config.toml
d_mlp = 512
vocab_size = 1146
norm = "rmsnorm"
rope_base = 1000000.0
attn_scale = 0.125
tie_embeddings = true
parallel_block = false
init_std_o = 0.0488
weight_decay = 0.029
lr_head = 0.00652
grad_clip = 2.0
schedule = "wsd"
train_tokens = 622400000
steps = 9498
dataset = "wikipedia_en"
MLP neurons of a small language model. Each row is named by its layer, matrix (gate and up: input weights; down: output weights) and neuron, and shows model dimensions 0-255. Each number is 500 + 50 x the weight over its row's rms, rounded and kept within 0 to 999. Numbers have three digits each. A neuron's up and down rows have the sign that makes its largest values positive.
After each neuron's rows, "fires in" lists the words (lower case) most often at its 100 highest values on Wikipedia text that the model never trained on.

L3.gate220:487531480468486528529517524534455488516582509452546469463501585546416513473570476485496468540472566599545514502496451543469520475455463536476482518533588537535566467499544519519512471532493431449448419493523465467451499539467534580440445453469447421559550477508489396465420471515511448439462467575541452520580488510492432414455495479487548427530462473525382562526558460495466506518523426463548444566510480496545604502554489458460570483485443443473398501611544457501565400509395462452617500503574633460428505478530512485422534579527439587466547527501450457489577489514533515513574467545519642503488475555578513525600486612478358371624501492524468469558407470532475489493508513504522528453412524541408467482514533521539559589502549425491495492415498519520498550570515526
L3.up220:493512553459528535500579455556493431433534398468611465549432464585448540513475501557514407451503553579508455503541539437503473523474510476440579445581478583553537559502578455487497518510567446510512467453505428533488544526538446514652469473596521467508516427470477376523517447500638405535455438419508466490517476547453537511432513473536487456475555636537507505455553478498520417371519460510551516516469509466535527553436404537534520540557580489461501485543482477488505557552480511465476491457518617507454518508528413484510431497457511479469466370426505491447482476512529461559547472586492595524414543490552498551535384570587532333532480458541466531472493502565488512419590438536519497532521459500532525513497506488564427418489531515532488545565543547470472568548550499
L3.down220:571529522517464534468530504513549481545527452387448494492503440571428457471410537530551527484503531492479551451500543500389499502488444462462550566531465519489518437501541504390519462463565542550473600413508554431428569541608554580581507429478399532339592527548507537444527469488536541519562488574565459509444485501494573505620553538485452582448510481508484459482517534485456492455513539449511609514506533437588515551593546421506478478503442556575471523526533421502539555444579544441455489517441570476566545558545491443459543500538513431459498564540487596503517481485615459525565483501540392480552433561462500443549574480446420519450512544470508458514471441455477499455524502556427603509431542468577563469519404446500438548509526497492469568483479494465511427438385483
fires in: "and", "at", "by", "baby", "to"

L6.gate98:581416459335491449490509551483489510482433510492392483417447525492503522517458505444583452443510472519478478466432533414452502445447525518519555639495492521421560484562601426542508506446494534449603426515521529485447444498512522496527506558500488554434559499492554505472416566500600536529483501405434499512440493476507517505515439423459531488552497454529469510540538545582544448551479452486411537535570424460540561536428542438575407539544455472430431506580546497543484466463563539479394512410510548600658450436479487481480472534431602506454450471489527473584539492503545476493558516546504518501475565441595543612501483574422577471536553549465397552482483496450568528480507528471432510524557497536525555519506507605501542506448449478432547480550551534481447467473558495
L6.up98:449405465563496470460530530446502567478506491475555485405542363429503576523435499473585530565495475538509494493475574453472525441403486529455494416537448430520475507514569449500473523498428464488519489539514496487441441402515457532523561465355511453482492505495496479573528472539523482420396539531543500496578543498456465477546509529514516514562459532481448500540473476548433557458485524524560542572498532537519559448434572468478495541471497484544411517519501456501465538431495459475472530468592537519505507486531476516600474528469495498591472491520550548435534484508456528473427457475533550512481469498546463608558455511428405490431350534434473575390659544439534542515421482477502446543497323487551536507549425554453561640559513508492563606496484523435495492467582405
L6.down98:489545386557456534499444518505526490570489403492390517448524540475540439524526496486536462509414515489500487438448472452438565471520537482472508509505521498573628482561487421557493551529530483413568509560492536438514483520538520424440429553481460503612574504463491558516477529482481499485398481449489507458547458504418527605533500548474510471476552416493510460484461453552496500500537440541562467403539431442457524513590499518521446480494510383391551466544464445495446491465457591494541512419481545461509467580575457551528527505439529572494526449505487530463442427460538508483511503507422522449514585517544613527424469509572582564442598521527486595460496416415469477550452535486489449568514568481509568536471444527668431552484432369617524560459542546462511568497438458
fires in: "of", "via", "to", "around", "about", "for"

L7.gate191:517432472383457536617616467498488395471551518555478565470491459563578555453505505513504435541557439515533474512547513500424473419495520462596430473424439448466485492536490474517509540527524461444546513555531422544441536497549536590534553525446426549429481558572503489480415513474403528418508541590586468416486512488455549487558491521499606444464545476564540461586487432570450446492522551527473515518483539468629553509567433434468376496426494520453501502459591521483454488457580585479401612561474495495435485461541523463454464553562510514481547486452563465549503475465599466554463560546561505536438523546495499506565492513523498491508401508590497505554537512534451555501547540547430556512405484528549488437541418433477571428591496585457434530461527499526523528494427504
L7.up191:529569506489516525427487443480465512547530458493423498426550471517497486472408530544437551567526452482572467423517565569452509549457534458527566508520438556475567510525587587546556505490437499498523540416454496642569521524517458420478452472503510510471546492472521550501532482472442524471507414525489496644546526531426590487494557436506464570406516500450595558612472503460536450435481487450621417468530535537482491496504545492557483527411535527456456484464531551486498508496535511482550465531509403463478551524451522564501528507547417523602507628474497440466498549500407477556485504447550465530566448499437469487494514536444558497512486526521496540557533592513505443336424456510538536551514478449472572477597486534360462657437532434585512516500448440518564476522428440
L7.down191:386524540475474477607488480470504485541488494517527450462399498486474520505493475457475383437549462448453496490497481571436553435444542579511477492471534501492561495511451460573507516508529406458563410582470542526510539511623462542486505515453460501513396519564462416517421454471519488550555448594549536435489568465485582440506425532557589506472520483521578561493480452499520586572517473527498505514539555540532493496450553494462511468481466458437576501526597589390446488448461570564443525554432496529442400467559574438559466540490511503463499580493503436592478427522573465500485505537497493445435478528459638513574494517526431469620436601521582371467446427496530464569530565543498511523533474549518537430525425511520511405541500608442472442454521509552492538526409497
fires in: "where", "that", "which", "this"

L7.gate495:542405460461443461617445601611585438448540475466466531516479437476444417450466498532520497500509475476507498533571537534441560520412492556524450450484420495484493484572473583456452493467476396507455522465536492508546544433518485497490531526513445512508536529476515413522473501518483449532513443508454524518467482442497465579432465365564499407528479501443499439506451484584467514398520586550559491495500614516440449482402534602576450473586564558427444456496514465478527509472464472489540546552563544535462417424500492535426407500425548540495542544521492378416500478394475470506518584628561490446459428500513585442613546562435534615503502585527461546562515452498552456541444464526529512509486483509474468528499548427545535511540529496491407475428446435535483494594504499
L7.up495:520529515528526442529511465412495512602596556593488527411603502490494435523491551464477441525453566423536546535595468592580550582499447556495508496511561513467507464555469391574480525512429511530498564555513475455437558485499434554569466454467493425516504492455495513427498432460541556437542443523481510593479535508522485495503423455579518559484510417467522534418517538417492535540508405522476527496451544468423496526441481574449455521517487441471518509500467572553483523565514477537479524455500569525400512537429552470444452590521615472452336550479559456479528512513505494546512481585545470395526439505421482452488462555522418503547496478490447514560518540397418530524496578475452517537478494515452600548507570481464458557535573521396497428473668580536437530462541442
L7.down495:549457562444429490500463589463377502529533458540521518497448527512496435490573511470492453448468466511598501521481516532472501529506392526516481467425507440480505473478542507436570554516493484508491482509501562479534509545457453484483489453481507550519477508575477404532504591474553477480503520472552510479515540527414512386479467475461565436515484544380560399495521483558496499377382436511554464566468494568580515464429487458453442436501437596498547535510528525527427495515474486447565543416588487458451465549465589429493426393530575402497604543455587433495424403510485454539567547496550576542600465570491530558570503516410538472519554544530387502617509513499447509474402512471555567490489421624501474511585573503473458479537488419473484527505451481507498529574409522
fires in: "of", "however", "what", "among", "below", "all"

L3.gate138:487471427573465589553455537442438553513526475547549550534512401466480545512574602469472423428508446548566439504465454481494516440464509517464418489442502426497462444588566515545505501471511541495433554586477548495468507481515568556551527591447495500523521573532501565580457530452555528491526455443477521617445480469539498533505481449448586585467448512510542467486542420542563478544483419539528554516497563526551568463436480514432508502547426448541498451628492497520549499482525525478494466572495410547545484552467505484494541638569477518495574527581476424574526596413538593512506473593516500456490512519461510472516458338560438458524465439476523412508484430483551425459589481529495460555545570531569554429574488521426470573393524489443454527528486524527401453408482540
L3.up138:404556553548533504425537435424511466477408606480496441406540447587613576521497524511414462468567486489589496513553500497558524553426524517521507534426545452465550451520400605463591577489441560509448446485514585591521515526480454478511593484451506475570575434493472442511458484424485548424570502416502477497463543466610560425572471436421458496515532509488487472530530412526526505565470464518514541562562492474496550540511350473503560474472462443515449474474464448530445472417499551548486537466513495501445464379516535520522520466491422547560578521440442468515578493500519513526457384579530480426465525512524509513497423381583462440504461555480539428494513550474461456491573485547492471487438525529546561470568558532449506439504552487486549460505475580504391408537490452
L3.down138:540495529527478466458504544459427524546447537519453469531540458525547535488477468576550471538514386466504501519507472413575382479484459543445559527409547496462501528481518498559516526477528418461491461546507500436453483473351516400564546475541469507499516474475509424498477486491526551538638471466515492494529480380598483440502530498393495452532515491470421482493395499535515521457387529547587577495443413485527489429463355511582542489533448407521530525526392504443404456564563543430533511501482544435532564552534415520507508494488413482528507557518481507573491557567477560481395491531468476448630424508482512588544488415547489449400421544473445503490462600452492442518525512587493469490505547472439576475580462466508514566415552523490476518413444454536524448516482461
fires in: "second", "first", "fourth", "seconds", "third", "3rd"

L11.gate239:643478483404524549578483354524464543523510421451513448517491501484518502510540480521509510497492405504504482524567443539440513499562555449532547472475447441474573498513422446472462562476505447577482483467513512561493496489437479491538471523588500568546487453519455557397527478484501494397386502424494526554480518575397492424526517487543567499439430478521439523434476469542348368439477486502438491490477493599525440458612544495420527491482460555549465425485515546535551490464437507434503455505358498489501542453467506515469474480540519547548541474514504471552501438463503466553560483582502590535394391527451452496521464515406570496587557545596515522598482603516417543551478568441529437445564460555544503513524475493501515445464460515548582460495547416535520549461447462
L11.up239:491457517457408518463502503589484506515488437447521544500490472557499428503475631458523500521508498514439427435502484467305519455477486462442499503505547397515511489447463559430528558515516422441539447517499510449621532471487593531411475463552617528472567485584550528532466440641521502500499462504514526428513427507474563370412419480443404495526444452502469426502496457559473516462523521476412430529494441525493507426643545602525529471453398456578493590586454547529457523531523500483469412475525513474442482513471632557468533579564509497560474469457529528411518491464496480525474489529491487522470491485487491529553374549442456392580475471445510483556454544509511509477478617504503524474438524586468527525460528471432532483497506480559495526501533518524482567573456506
L11.down239:465533493534414462507443455517464482519572448487436376532425524454487479548554441488535414472481470528552578546532538474488546513495479519580498495568442512528574368578497507441437422577412554391469479456436506478485467446535517513568447529444525528440568472518503484437489480498528513482397529511484435518445465503453548565557530534519526546569492467481509432549437452568536479537452519538425467558527485486420568542608444564365499444502540438482511442525534465521427537460481581571483496437502485480537468621583566602497438399517543534531564578526493443498488444557480532517486529474459565449487419508518517518477495394424544471539555545527562507554491436462456550414372466400592542518486488485462507374460395527520543489497459492529406472510530494532581510494521555
fires in: "however", "that", "which", "year"

L8.gate99:551587413481474527467512536517488541554474556504440499477450578458513570509436454535504477423511460574532597484471430452565360544500496443484428509529481494505562464473508509500531468580506499425520517483534435528475522506582459555425512449509563453552616486515467501462434397597567507606489566516412474535510449477589443475556431517526462530425456371541535523515480521444528496506519487507463483465484506556494567556489463536504401479577631487457496498518475540559529533417487403408438481598542462453518485536548535482522512454444524464617546440573490400491502473488534551463461467453595463519536498438439516487510558427450512520477379516522486508409548537487491515550447555542447494490495542641546514613472451575413536499540466500533386467477574490520580506445502470
L8.up99:548546547557488448488590498436522493495487506405482541453374559507509460523465496636527457423595526540501451540454520438556457565552454454538522463473463526470573590589547517506501509517381414476521525398499495543484531433481611524476453398463503493517574437478484488581567528532508486553478468558471517443554486484459479500536555598512460508461492426571496362530479486498489500508548470515535406438463445542452547549455428500477472496490566451482509452432470611443488427470527511548461496626468452564471572581536558622489490480522407523546489560500418447509463425530560546462508457501543438591519485515580472520462487467518534473554520543499537465485458421531465471512511508546539541447465518456496481451520427602477498568448502498456422490501528461365424508540554358
L8.down99:441488494468456477534525416497524500545495495504546460547454489453474445519529579495424469526452475508481486480592602496511430363609450507418389514470549524472502461475440526502562476481489514553501505526461485577510499499504539514411461386427555452602559520445574541570481474456537472559506484527494519449509514513487469511586439527618468518553479507570443616513483506557525397513527523479458505389416539461513560467572513428481500490442476548440554517440426546520461565462514505514519516456525532547460538592526497466526512525442480519582541473464573500489518476467527536566515466508541636445461572433559573437575525595569447493610489598556415448534467524490437565497612443497548488533521440551494422566502484385506406490555502535421580536567505592508454510558502458
fires in: "and", "as", "including", "defeating", "resulted", "succeeded"

L8.gate465:427519531419441511445493504556534433468536448458542444532512554552529490559484432582513486564517396535421503599501469525528520545473501554486482563470483377455494471517529529350492580541483416467501460490518493519542503549472509550436418502485559390486500497507460467496377429540564460540503492518463504491612584509480497400480462441479499515418497450527552501527596496438492567509434428471506439507492536553462460531492494491551510442541493631447541417445495490546507517521501456555482468535486339529569534505501539590414483506449558532481452598562539456506459620503551549518489500470505470468520549479336527579492456566463450548586491474490488444500395504488505521458502560595486489495432503581517464516530406505501495467542601563418546564515506549568460402491540493
L8.up465:548509591486566399456510462415549591512512379630494511567566414492458495435487498544493562540393369489531507545407562548510456481521440551430513451538491556523505573482572465489454524433637454482493489434475461639489408437522446445530517482539572584519468458479475503493470526449549524480507502492539380479535448524484502471447544567476482432472424440428484493467478565478550499509525548556563480571514491515504540459506461494528497522504488463478547574461528548516541536380387588508466525468519478495576469473544523534444491448616451491530508555483552384552523425546494562521497538471612436460540433543461502538526430391501532436538524542493569483503441493507505569489449535530502491490542448494543608444449483519490536507576447452483442517481400497388529481513513496
L8.down465:513582450527471384443437442485598514435510456667539496498457598478534427556490428510420540483460520579546470461499494487436466484664531430534496444491540517534524547489481570542504450461477540531596522455529532471518522450521571493465487505488515501622482504439458479580446487568502436447427566517479406467587510482533540644481569497464560544519463498487431585471464544515525594473463461505489504481516545417507451567535523473561512516453513474559508576463518560482539500515603523506556497488528526552507513470592504531576569554454462469532509457561411517586513533560493491538537529507512555524538530498507563539517452543420443412517565508533551572513503522467599468574393408558433498528547500496605411489507534442553494538475581524616495531506499577440434512563480527
fires in: "and", "or", "density"

L10.gate68:419501459486442435495539542405577526586459443465535534472452546593509441571541446429526491486558515424514549479515408542400500514475543488525479509469469427477571578522490503456490522442452518522515467498515553506469581506496531522492385620333573561534559416499521497497520478595465509408483491441555499523504537461475473472537436527471515487465474540490647533474579528503406535521466497467426475511596514531530569486542472507549502461635504528463441467553537478507524537459530556555527488487566502480455535499488611576456448515564525466522470493611542514415526519523457486568547519569469468467589540491523573585417585528478424403445581565466516488542450479450458451464533602490515511422499465456498550474591534409507531466449558482489417482457478451539490637506465488
L10.up68:594469471451537510522463548516553468403521534517493475498492494466512434491506557528342494528531532433411527485524400500491559518515507444546548522531538559493593451466539506546479578478449460516493446473535561421457473484457449448530477534612577451551548496482395417405555421592506545438506457436469548444508507550383476593439478476445484475522468497555475490464516449418407472484560542547460446479423415503503485428531473410541473505532411617514513455519499483636519506502494478513453517451555536490454581578478539492438499566591417554436434539463477442432473471515456481510465616456503514514479490470481504519596502515458475495574520514495454538532434519521538498547458529534491494493438465488516493459574586421445431352557495476485432405500550599489486588514523413
L10.down68:587529467418466476567532505540440444425507564430569476507469486529521480548452487511420440522469415562463416504458458589530463426618543478519540434508521507497573585536388463463537549506552480539418559502498437541497380500439495569545500554559546514628471487495575485473530464566485559517561535510571473450487536488524540458487566527428510469505492442553522518543519512487522428371469415484511488521415530551550481427394540489409531473577521491446498475577606561526494575512429492446491572464537488488451484532531498551475500574422455582415537522461432501539518456465518461454554506562532537513574428547457551539478505540469435367472506547548484548503475447451480524398574527490474557517460550427457441542552521516501447497510526555372436450547405456570498552564510450
fires in: "there", "it", "what", "however", "something", "who"

L10.gate150:425518486437451440537542563557476494587573366538540578510507566494525448480372503569630477500573481519469465525518575458542537456477495551449378614527548503474508421524528536502543460547583489551525368525429565561559448440469524491417462475487428434428485479467491520452517443477537582543472480514525510557523547433444436495474480519437444551465462455539463524567473509598454494385489505481517545535511472530515552550531491584495467477559467414469458452507553499482506481449476452462515476490499563563426568451513557537487521546551538631517546569464487496561521500489519557488423465475636570625553459601499547491409431488540477489546448500408519573544461471514426557543461521486535489608463537540523488476538509559556465519535454565468472488543569528515508476595540506
L10.up150:585559574380383533583531549504398565484544517486529513478482505510446522480573439533512533465505513460555534508513544575557479531454524335456530555422466425522519505553460488501428492496432455557498560574528467577487397506369461397496463587494441511585511418361524519496457420503431533468496525492472500462568574507477474426430584511550490432539539491523490489517496557521538640540571483480448495543455497533476548619551546474629481485479538518589466478516435573546563437517550547488488502468545512473478581514509485485533394478474512582430539476508558523411472505493480546514436477501463473588485531505531441566523435542531522469541485572588525527577474456462557494470449560569489477574491480576504527581511559571521447543439491520484571499421531520486499495456504507
L10.down150:487579565489488556491549472565563446509459450376462491509476399546481495472507508564548546494473457509512447474452470484520495500435524507456494462491507508510567538471438549518508518530564484499510435505386485461544422542554508529490513550430418514504533675578485542476556512559512513454585440573483482521500550526507542463541546535534403515427513458512437500416477596607462505495468598501495484566529541464480595548712476516437448517507462485467423441539459447401493588574563429563522402487411536620537550552572523500565535456475452599458569446518453391563477594545424539490542483503544547513499489500456590552479497517477440495498488505483487478532534493513424521482462494589467538538454486496398514487547535471458556513516510496591477471510611490487523533426518460
fires in: "of", "to", "and", "for", "without", "about"

L3.gate446:471453525540532447512575442504492445546550464470551528471546446503530421490481527523469543538502486587435529540545489337505481503505492443456547487500557388472522419500510569562536619466580399477494523540519530480475561478471499495520539537497409421465513413440558542488564514425471475496522446485470466466523509506490502455490531426520446453522519544586380529483477460555539465535480484456551553487441500459453543459499474525498478451426507416439505493558529468439512501597452397419415482480602504477627459512466470605555408526543558482526502578392518385514489529491372476508595481475526402427468505422567536450463527516563414528509481520499492507356554528450448512497471573476499537547541528471582431430475518568483501502624565502502538461512525500490487471567495387
L3.up446:510467476464514554529527462420541487480587515469468520618501486553479463608440538542509547574508431507579437485394528487503444480560492376559592434530536454470533440368488474546491470551551476562481558515503476509538417576440547539493519612516521451446511408487530545372495446446414468516530561482470533458569427492522555550517468499478502552543561510524559491568491465554482485428533482532493459513448503478523540466580483514401554563409588451557456444473502456497560484436473484518459534559482522453558498384368511580507407496452501466495603453513499494519426499476401476400417408497479468504465549511448526521422425585456519452539570372522514472477583485530542451514494480505526520490610499459483509538581442535501491542507423595504503508445543519546463488471450533
L3.down446:569419488465526444512495477549469476491584557451443431466379522495516453486512509478553503461496520528510489581489452493614546568533531543493549434480461548413520527502523362594560512591600603506474508453485490479488428504481519439487430433562532487578502497436413469516562545564455450545529537495600446575580548569448542540424431528523478465541532576485522417536382513483409513441433506486377474471561419464400551529613542444533431486486503467516490489553562497443544489516467496498499486519516468529428486466476569536503457541504562542554557523501474579527429494448530558561470482608586595523514603577450610436544533464485468506460508431520470561432477522517405501451469461448528483474453495510520552564459528517440434457537521603540487538503490502505525537442412475
fires in: "of", "teams", "couple", "alexander", "divided"

L7.gate83:566566519518559511536549572499492506400427542498554539489435374629535585510432536603480458440519568534479445465508520506546475466462494396515472517535502491445516530535469462457423514505441476501588467502405385523524411558423519539500534561488515500482608506547484531554497366464464457548486463506401440564465507528503548449548469482453497521455568487538589431500507495470542451517420440468436450461467515472469457490535395482550490513488542529521480488506520500659419469462510551468389532475530508557548554527507499503478469499521380555409587487410522510499499518419540525576475549420592517549522504593397500532465490465474483531534517473418460519521473432507520533465500425496502512525478506481533442555507464460583547463423455559522445353595560521559522557535515443
L7.up83:460540477470538471551455553573470523546452479495513463518577500498494500487444541575513494667443498580461440540440530510560501530466439466491347524377462496573543411541469456477588465531398487492485470483529510503418452547478544431465513511520416418547569475490404538546552521475572501432419568614508410451485555469524544445574508459511533522480490495410510538507433494544517480523464489574506531568537517496592473525490457442477437446577557443507453563523396577476449443498492531425508477484490613558565568555464515511564486478503441518469493446486476475571512553535495503490530523422487529616514503545539419585488512491511564449542509534505501491499391482526488476428466552510500453469493388583498543521558455462551430472409459537516495423535428510463576662540475494
L7.down83:415516487498520548474416467485391522489529468467538500456489559498465559530534615423500546433520484515547540529466532549494544439345515424500486543438453515467469440626493523609457591503537431440501428583506511466436537447485429503477578518497499409533544510566510497531491572469484504515499502569543518488444508473566537494421550557514482585453524550444483610462524485515536614574455543523579513551486504505527465539625482582436450607525434430498549444643490535533468531527523483525520433415549434529508543534527514423515535456555575480512470580486485426470435559470507532474525549444602542527494511519443466494535565536545495475505443565486495590518505512538539498504497575541436487583520491484489628467539475487582536530477565349538442532453489539452413437475494470
fires in: "of", "to"

L6.gate228:480464548472485420554471512525587387418527514463577540492489488497498565492584586416516430504506520533448513441572478478486432456496555559507538467515466411497503498479608373612573544543479513475526472543505476456482502590455508497447561533494482498401512483494526468592533547414500468436410539540500433433499565440550594488403431436493443439507486494524528528574514517609481508547437451498435523507503522490508483508465522469470429530522413444593455556505530379541545497527559458364438358485496575522516518575530495544485456501447438518454462505540518441526520598493541517580470525518610472548528565518438479508529544414454532469434425460494543481449519418538493509548518457482485480626502554616456483533479495429539454471485482496454579445491539534496432552458411462
L6.up228:459558508457455460556478490552520487535490470579504482524510506464441579510518470481491491476449549497389481463466524505531452499462531473545430419440467487455504505426591445567470516503480529562476534423555501517482501476504520587492465476471547481499569436456547497646541571569513464468421553578501542463412566522516453485557428496503442492534537568462478587581533442586462536587540410446459498502574520401454477512456588525531427544603373487469500474602449505552559469487570546500523422585451556564505512454477500564513419525483490541484500472429536373501480506508549434544477501512504351524471497509499351523584432496502511495524506499548640531545412494511453501518488428575501500471469499581466491487475562564484542536547469554447555459571574553462423530506445619
L6.down228:578503521460454529505461509503519485368558527398481525513509517498419545455477603512553444470480498546430462489556512421503463439454499491502506412479527543541524513451519424583532540624493446474500552524424549421444509425472477460482518504467463507406461503483526538530575460488479536490506559491519480494565481453415550500428510527527453451493558531504500603450469560573465503558379481448466461521438520433479423536638586520420525491616438443492470491582528398458522492614499528390434505554563566561615550532481506486522442548467433479468573421515538464581493461468539543521502508488557442510546535532519521525480557509515581571404539572565536543483574437521437442514520543508542472577486506595543401388544496468568487435511547403524502417441533515508497530470492468
fires in: "of", "often"

L11.gate236:416483499553425532489493542465556610441513489496522464504520451504497431465469502538629477515440486489542467513488419450505468529503458503516393615563595504590533578480568479515499509557535428511437488546544534508487536495517467582379433547513539472518514447485512507458454449662587518568537466535533499469529468474500453475588415571490409498518512505488536537495571524588472430576508535489512526495555500508494535534486464571410496477424453524629475476617471527471596532544643509533473496452508513470503528454527535470516387490578518532524474392504560507447498493459502515483518563496498501475466600492507510439475554573567525535509517552502580617515506416466500539496549534588466574454600484478525543476505478559580456562453496504543468484579604577524378546530570473
L11.up236:482474417486433440554477495464554537622507496530490467556462470595582539495501534446406467470424458498437601418601471511494502492504469369442567550446449466476525519438547508536454524595579490532529425450460595477432540467453462543470528537409444499497549513512498455645542551568488469463587483602562433582498469415477431496522542402484491522538483556579595427509423493496513516472464466547525436465451485499476478508474565503510481489538451504451534406567481503496492562544454513496635541538503435403521478481481551479523485535403502487457445508559527587476515507444456461491474464386554497424420552478545527514610499514402532588494453511473441564486521528513550538547459588424499473486461532452518514532549401508562500500525516414476556460524441447554511503463504582
L11.down236:404526463554499507446472522503389589461509556548487469488444521550498411519518562403540471429554431523492421519495526474468565419596574469447482481535489540495567425503524470541458545457495538458554509463505557556430425467502547460458516451504483483557433368643596474497510445519465612496559358576520496495611503480491614501542436468475504456499531482528587563489563466509519533534492462497463502490431503528549394441562463491529495522560412508467412401486568530502479605497531565456464451440521418533531554554559491461499524472445590487433553530490417441558538500492477493415507547597492533533501481541477493428545417486478474513471459486505539532483514470480543539563445558447452640503517547548453537496564493521578386410540529436535501551473552538501454515495490527
fires in: "for", "former", "of", "serving"

L7.gate380:484527457502559480581481534484542504523486422569466542536612455496554532434541520496562539474593490633532529607437432491487549566458438504440523479620538461604613408536457541555525508390485491520567514483472527368530506510530496495486497544521558495511511485409486392590454434528494499502464466547481502558566451486533433451665435483554480565566496532463503492501518411559523581521564457462467502563560469483481485500443555520501449499472425437547468540571451481464576413516474505554591475474595482565480461485535511476519518564487480532470512506414635443465467452420451503488568479487534484539576444484604454498567522476533514474576543595441507555510473478489428521467520469523454505507490536482666486441501542541398470528471522503514515488533451440480491523433489459
L7.up380:482417410544406464473483475522611495522456492467535515477540513522507429512456611596446474509546469489489500528415471560473461466532499381430592498490487503468497528495545510591484537522523450574537444449524495417516496456489520480503438483445431464468618464560456501396445565408584457491517473564465561452606497557541520569442538497484552580469538516437460504566526507453527493420542402548459536453542508505470491540425524435452492562498414507456490497549554476601559498577504563516412540432524519436443496460493569469476529425531486496531537527517552493412467567439436475502539510522417533519505517514421523560427467591482437452450467495514485543391366453568609616516431454552426547540485398494523557527530473492498487436478524445545380514570475543501554460494501510
L7.down380:521476548497451533505484516451500525504538490565453492518540464535510485528559567507475511533613505480377493496440484579578521414421521422524548558430435437535508475478574530579528523484558522532434508513506602386520487472528468476487471491519574441457461505468494459457557555521545480548525469483507574536539528557490422473576436463505454556530455558531384501523552483540435569540581502491464512518541501511515525436516463470519487486528398513507511490516510487481478480555555527480606415442527534472462525372485496524482608592631484560472431497519473451438594501513441496473365552427419689369521511552451462415490435497604468480492440513455546472480492479552421592572489491495506439531543506490436514491525408508614527501625476409518481521497461504490462506501544470
fires in: "for", "former", "force", "become", "forces", "forward"

L2.gate20:515504483448487484485461620611476567522480541564481548450487559588514524445529461436494471443549437514508542535488527543535398494526491508407566456424538551445505355548504468564536522504484601557386521489443505543413463476457481492426458517531520473444427479469467502522426529523493529483523474477517585519558555556416501566463469424514548457356587527542517557407512545524582499544539478550501573499461589560585551476475465486579418494481398481548456467593588494474534492444463543544463496521496452451533547596482553374472481578506501441479479517600495517381510450397456509548486509532470482564529501537457529507563468370522449451552490442526467506454492447479515485490495566505528471477508538473562560563507418487471423513518538459562462406597494603457507477505512464
L2.up20:553472484482514560533470535527484550582532526568459562584471532582534457448562576433482449485493453523577487487438563531496470522484463363502522607512592507431518435517479496522440588411468500495420566533511480560484519458520566431397470468445456502515538429468518518542510524511511585523492465491646518591488448500505477405562435449513446507522520413532559606476549523485520524523509544558576547560441526454522512521530524486515526514414485456511485468464515605364514504550552510525438388539497468524544562494430472461516477584582474565465479452412445557543539495457520524506477513575511539494538498577477585460479562521503547422538409423493570520530555634502525440535531479552548506512393446595519438439521540476410501522525563502640526444470553543504495475486517434
L2.down20:576409508553499504460489479476433623480504590422494501579555462478533567462566505475514462489583534575487509533439558446510466512479453514513575487460462523470549502434471520582498516538525526484388526516451489480498521500469474494441504430510422440489504533553439458589518491448461520524501476449530503578509447425448538473467491458495551568503529459455430497468484486548463558483501511529540513456429479513457520598496467466457574480563572392498551534478457611512419508482507537565488521499517356444441498547553513473507551533622449373583512564536471486570587544393496484469373454587475493433487466553474505588572483432539402552466473446461428568455572519461471398513571492580510456556536527468566536517424490536541504562487630416511470592482526522547480381524509501
fires in: "third", "second", "3rd", "fourth", "2nd", "sixth"

L9.gate182:556501447513481530449482536544587583490469412522513538495434488494427483551433482578414403487464458513550498432511507441501558488506474475438557481477492493581514514578463558352503569486537337533517463599460511544471479464512469530483523504513488534415543516521474513510557485395517562480492445498461527454606619596478588500457497562530446539477466400588492467496474441467446502500502558540513488492581423528501514570434592544519495545590491486480450371514447520511460549581543490512448535452496565558467534621529551502532449508451540482602482580482501502556470603408506491459445506556547452460464449535445509546390487518526559485518523488521464479448429560467485533512486498477467467517476636572553534481464471553535578477495486596514450471526569592507562529511478379
L9.up182:508484514397479560383515432467484549474486401501512473429549487427541449456578453503538444574476536534568577392436471616472512614479503500485473460504540604492594558462520536473483492515604452581458455456571490531520515518483594610540376520462518481517439457470455486564463492505426529480604404541576418545490553526455502488562430582474480569455503486596558558534571555486546543485527512600492491460506474501546497525537552536385557492493497485566542524537503487530483427366526533443509400431473586421509532440522478545533403465473497485460511466514456560484526517499495538421527471454580531499535447512473499519553474449493524444537505445553513531523549501555504455479416482531454478520583476539506507494465462547457487682451564501510525551498536442446402486510483507
L9.down182:513530561463569414450436564581473488459532502511431493557470558459569498458531537480508442469441489419449528458429528525487353435494528496442468497478499511504514379447472474591596508491531490491567510475502570579457491408525484462519442491521535523514471435521480496479582470483504467445498530555506432462401534595494456473547556451512586575453375431446453517556455524540469473503458529503516452576540494439467527587663498593417485524441534483331551611529509540540421529421490513507563585543521478505533503532563551503443563392467481514543499562562492448512503505478536524497543518430527566486550467537485582516555494538429394443505515496508519481507457445422478507483448508505504489551476412561530476463447527533534495575631531515584491528604506488500492442591519465
fires in: "and", "or", "s", "his", "organization"